config.yaml
intermediate_size: 4096
norm: "layernorm"
norm_eps: 1e-06
positions: "learned"
max_grad_norm: 0.5
schedule: "wsd"
final_lr_fraction: 0.05
MLP neurons of a small language model. Each row is named by its layer, matrix (up: input weights) and neuron, and shows model dimensions 341-511. Each number is 128 + 24 x the weight over its row's rms, rounded and kept within 0 to 255. Numbers have three digits each.
A block is one neuron, or neurons of one layer that tend to fire together. After each block is what it responds to, as a language model described it from the Wikipedia text at the highest values.

L5.up2260:130167148127118158105162107107112173108126103109153157148131123144160098119110128103185123136130131130084088135123133132144092103124117111125155129139146128113072133142121135148118154087157128139142100134111109144122099117110140185082114091126091093097120137158129147111130138143109111129126109103139098142183119145099123088145107142195113131130182112091145171139106095151149122153112095144109126114136139088127108125170128167116125161119163121127126101078119134131173157166128133098139090119112164111143126124134
L5.up3764:144142094112111134136161111125116156131146087143098131166124136174135147112097120137149126144138083122125145137110108114151100127118103181089127129110113113142108098158135146147100140132149123123111130157114131168179109110120098131108154123148130104159160119128167085115130145132090086117118092133167118163152132130095124157122142140109117118118135142131154083139141065132133100131127138133118124152119153072152156138147080075115134148123156103131093124127125152176152095160177126134152140132161081101125095117068
Wikipedia section-heading words. Word pieces early in Wikipedia section headings and table captions (Sched in Schedule, Season, Friendlies), plus census boilerplate like "there were 421 people".

L3.up661:114122115093101121131144114140118154149181149130165129103152111112142121177138133178154139130096126114110182099140112117131134175166140137118132148137104131133107139088153144180157098119151159119111131166131168120132148142117131165132110132087192106113137121140144101119100152132092131160152104145158130152107141136119170124088117128118162162104125120165132130110155137139113103154127145106151119118128084111137148135104157167129122145113093154149093127130082153118141114069121137145150127179131126178129150141078
L3.up1473:105189125109144132104144137118110137135130084158161152101139121170159110149122119127139124184145121125127129110126141168079097095180118096151076117154177170060127127114138158120099137115114151131171131124146142106140135147099101144114197100137136172105142131106123172102124093172114106146128092094151153122121102096161156123113129126079137138188145108137138074086131101135129115163108150125110113134124107119130113073133138108111084120144154161123157148121122142139131153108141180134108115121124107136144100142083
L3.up1485:115146130149130102098149117109121114119161103110118167145143114147142128152111120162116130109108152124138060120168082154124103141135113160166104113145175135182146162115172146166158158122143145178134108114115082130065101125123095151093138138114103141118110099116118148141131132122108141089130132151128127107132091097169121141144106136125093112131142127143126168121122100125136140179100123195129131132138098102111097134127106158169133130157135124108120129139100111148135149113114152183086178110145131149181133140111
L3.up2515:136118113147143105156138158170128116162108111127137144121136119097116147136135107119106098161085119154135118140120135142118144116103148160078115163094169109125104130113150128140121136109105144164140137124137118101105181123171141124147158124127165110136111127144086093138108108138132139123141118159128179123102141084164110145110175139086106148169145107135155132116092133131135127155098126129084104192156127049131130121144124108146128136152147137123127148118122162094145162107140114138138124149186128093173115102117
L3.up2818:129112107097140078116148118133161107127140119119130146109116121132160129132135158112088123174139133128124146133132132115124146136194121106127101111109140126132117148098095133154134139120147124110132097132125126096128130159092124148141143186146141120120124141143136153124108097134098140149158100127098163089141125100106154114152142116090139147136106160144129139151089140135141141154133120104085155114133122087111125140128128187141084172115129109095162132114130172167102137137076138061153109124141108173034088121135
L3.up3014:118157155150116108129160108120169151148138153160138177176140121160144106113125124136120136126094165137091133129144080101127123148129129110171103106118127123124145107137147129108151134131058126137094141101105113137096126100103141153118100112154147146168116142078100121099079153130137118112129118128124137152156124138105079130134169150154128101138100124153198127161116069135172129111103189132154166138099123138145104132097091134108094161130113137094130166133093156107136156135116135122137133139124121158136152107137
L3.up3870:114129120119127148097115108126114124157173139113123057087102168152134119126137189123141126102086103144082125136140128141149134077104125108097112133161127123147119141102122091157116146109129121140129149131108117081124118110113148108132109105173171091083191147111159116123097121107155129137099139106117112138159087126161108155169142136098132169124103126127162179167113084124113118164139127111131072125129105090142101093125091123127135142142164130096095139107119128108095135111133193174134102116113112162156120123121
L3.up3920:128106160065162146141137096135096157147157108146136116147102124121132154118141154117091101114140066129127119100113143137115150137151123144132083108119180134110149156142155146112146102110126121174129128119065157135116127132112146147121115140144119160107115146145148097103126114142076085104138124108157190129148153071143141131104122152132145150107179112122137087103132118161128114176115126091135124132117123127151118151145098151189126172134146159156106134115132139111134159113149134130098128088153117145135108125116
Wiki table and section headers. Header words of formulaic Wikipedia tables and sections, such as column titles (Position, Length, Goals, Pts) and section headings (Personnel, Distribution, Filmography); also census boilerplate like households, median income.

L2.up836:105091177146135115103128089142094112130151135195130159126119141129131105105122105128106140125085100112139156108128138048146107114163149138090120185140108105143148144098117120135129133125113120174168101130102094112092149101140143150146158139143116085160137124156111145084108106130112159149129087146091127144116123126122089158106152108128124100156154103115100127119126104125135117188108130117108097131138124140072101137109130099156093115131129124079195129088106128126159137124133160110130130107128113149114112115133
L2.up1158:124138121180120159157117119147147095173119134162141166145127126187102081074138139141170121102106141133145143140142114084134121124121114141134119110125117094119152106148129111130137097135097144168126089112130139142115172120116096124118118173144106139147109125115117113103155114115124125170118144141092117082114140159116118155097196121100082117157109133098112123195105119139155120151111195116114087144140094128137132194126092126088112145187118103119090058102121169120131110108096181127147113123114132157103118163139
L2.up3417:071135153130115110114155128138130132106122157186121140175078123088141139116140096143119094131117118161159132119090071103135100167131133130097138153135098106062141136157101124131118112131149135126118145134109104107141129173138098130152114102125120115073114156142135134134125127149090157154093116132110186146155115039107118111115107152110119094126141123129095103160134127113100136141097131133178107129062099147106140177158113105074115120139098090122179104122134136109132085101179140133152127120101114142129163130136
L2.up3807:098153128155154137154162138138123101174137138160144135144131175144115124107115110146150085140122104110151113146135134105097131125138147172101118152167125109138132121138135119132109170127137144106119093116105127146101104149086137145136170107119110178138114174129104127091113186109117119107111138134120143160158126106141111138126087150131130100135089160140134126113107117144131195164128155134078076129103138129131094149128090135122146149152122122105163123093129119168116113100147138148148118129160091151123142100175
Table summary cells. Cells in sports, election and track-list tables, mainly summary or points headers like Total, Pts, Pld, Votes, plus === subheading starts.

L5.up2820:132137103152132099109121104109089112113138136086114155168142138120166130125140134152164140145149087136121125128141142116113147145090147115116088132099135185072091107108110167121101108125144121170134149128117150112119134093131129163092158166116146144133163130114173146122131132153122099158115073104152174145118120141131139093107148132110065121125109129187142180134102123128169128128145154121086109141161120095128128181113149107139168140106142161125126102114154153106116111098126127158137125175123084167076086094163
L5.up3254:179130122139076108114159144115148116155136106159093183128139154126103138145115130103174119160147088075135143112127101119115106178154159131134123158120148108102128157126116142120120089122107137149124131188090135124097116150124128096155149136126150126122125113119160086113169156142096129141118131112144171136111138151161133138143132127112145105126122154104170094105098125117104113159118096133129076146094155098171126146141110160091095129132146140175150131124156172130136102099090124136112122158128151099121113119154
Empty table cells. Bare space tokens right after a pipe, marking blank cells in Wikipedia tables (sports stats, election results, census rows), and weakly "use", "basis", "-ly".

L2.up1182:153117131113110113152126121075160130115167151123091090125107178152154134080132136106132100130116102137125092061096114129125138155087150142138102165124139200123124151103130088129099075130087114154125131112094125112146131099069120156150089160118125113152141109116166146133120133122094097171131103148090162121082130107129110148128144106146115128096120131121148125132132134156163157172129136143152133147104152138111130137113136112146123149154101100144113129132131120113107128136116159144123130125120134132112122105164
L2.up1704:131156144161146098101112110148119131119134125091130096133145153090123090107105095168098123103138146096128138114134123102108149164126122109131142112112133137083187141092104128175128123171131090112189125165100113127145146110116114121069121136153134153150165154126103152158144091110108136161154096120136139090129114126144113158106111104143159122107106130138149155146180136159134116150081154165118131138152177119127104080121143118122113131076135132140141178111154117095148141133135094149136101178144146125123109138132
L2.up2110:100127161154160101136110151122107157134173134142125176139121116112088155109159128114163134160179125110097137150122129112108143124125077134100117169136143141097104135135099223111120123134115142161089143175117091098166123104150092096124130148122145148157158156143117120172186126100152128130132125127104150155178138118131099145135164157108155165141070123141137089105102083137193138121145139132119107127088131124163163143122121137109091121114131141174129129152148162098126109083125134143085134175149084129137095131120
L2.up3561:135133135134095142134131118074155142148125128112124084140100115128103130097155153099162160153138154151142172123152121127089134110159134113115137132116155103139143094145159147118106106135106155145150161138079150124171148182102153096120110138119161178106149133156116150139158116115122080163147145129123134156120123094125125098120159079119132107137118154141144111146135078160091120145090156138102159136105162112147123131105137135158108123136128101115103163153146137125144117129103141110122147144061084179116067169167
Empty table cells. A blank space token right after a pipe in Wikipedia tables (sports stats, election results, filmographies), marking an empty or spacer cell before the next pipe.

L3.up257:139123144115114112106116154099096140137138127130088129136142096092174136107169152074121119125114080131122106103114126144114159170089133135125132100144117156169113151162124164111144140156122133141148118150101108166117104144151133093150157155089130125093121148130123150100106152112117083174121085111111123115119130114075143141127174116165149103143131149145165091138118147136113132121171134105120084120137077131165132086064099143152128083101143100095138165146130077081111136122121147138136130169176079118149165139155
L3.up266:144136112065125084105106132143129191120150150135158111095096133126140130116122195147112149133138109117128143108107164160109144123136134101122134132144128135099123149125156086146146123120153102145138147129110117115118141108134122182112135183116148132110161153140139142116151112085152109146139106156116163176133136137126160098116117098123100121143107129152141116124131119111143171146125158138125153116120134140145119116091120132136113173091121124113144115090151108116165106142141092147108118127113107161099150128156
L3.up1173:148152114136144145123122143140116153137130126156139147108129124118135142040144124114090104136116141141117130128151142155138178117191134117138144153105114099112097101085123145131172134129098149154155175116141069093157099121138132106146118180119057122130150189139120147154129079118146115086138142151117142134119148140134152137093162149104121161176155130189135083136159117100160115118137137169147133133159129117123093089135109123126110144129113080116072125138152155151130119141132162148132138127136110171118123124153
L3.up1392:157130136136134112109114144186111170156219078090159117132142144108116145109089078137124164162137123124163105093100106131090130189089124128147110129136129151100115129167110140169127085152118165141146161093140123118124121151134132106117111116105087141113108130131157144126112119129119092103124132147164136171103101145127097127124116130111142109141099140151117142090147130123136141140138170128123166157102152147113111136117098140130189158166110156159116158134126151080141150139117117078165108118140117116074123100143
L3.up1796:162130168183145139124114119132113137152123125094118144106110103180105104144148122073106128191137184137121102128124118119136157117151131122167143140141136133175121141135117120121178138131117143134154110130103098121147101133149127124131141154113117091155141149160145184095077123107130109128195089155135132116173107144151104122158143134137126105116162135138101165075098140115152158140121094145174118130165157117125122142116114116170144118113141145116145097119150094120118172105115104145173150175093123122061115132118
L3.up2765:099138130101126098138109130098131121134099137077125122128097131130104115112103137125113135103163105100158142113083126138142113131090146120153100141114115137105120136148134132086112124109159103139135079117101159145104124159120122153105114136107154170141125133154127129119124124113106114134134121108130177081166136133147143121126137088171160169173148139117159133138072117167145128116113149149117115114122160107137088103119128115124154122071114143157078164158135156161116135122096140159167121145089163154077176148128
L3.up3205:112160088124108142127098154123114081096133058150107104115092125142129135150125124113119153115118138107134082139107144090137091106159111119131126113105126106175134142140117150114111127115090160168139128087112110132133147104127139136126102139133160058123137142120141123147132101155112134143201105122157172127091123115154076147137150105166113149075117133105148132142176172087150124144100116165180101140131148155097140127139118137127130137116155084112067153157120113168170173120126099124111150153154140143110114130129
L3.up3997:127155115080149164157136088124110183124139108136116134116134117131133107130123118145116133094121152119134132126102157125071133115143140160144106157098101128142101140145140172127132119143125121119152154099146110126211105165123105139141109110109162123113144155152172133151108139094164098146136144117111113142165121063156090123096099135113112132167161163139128112117182103107140111132096144157073169121165128140104133117107120143171111140157095158150128112142168100112160142147103113095062179146094179127119143160154
Empty table cells. A lone space token between two pipes marking an empty cell in wiki tables (election, filmography, sports), rarely a stray space before symbols.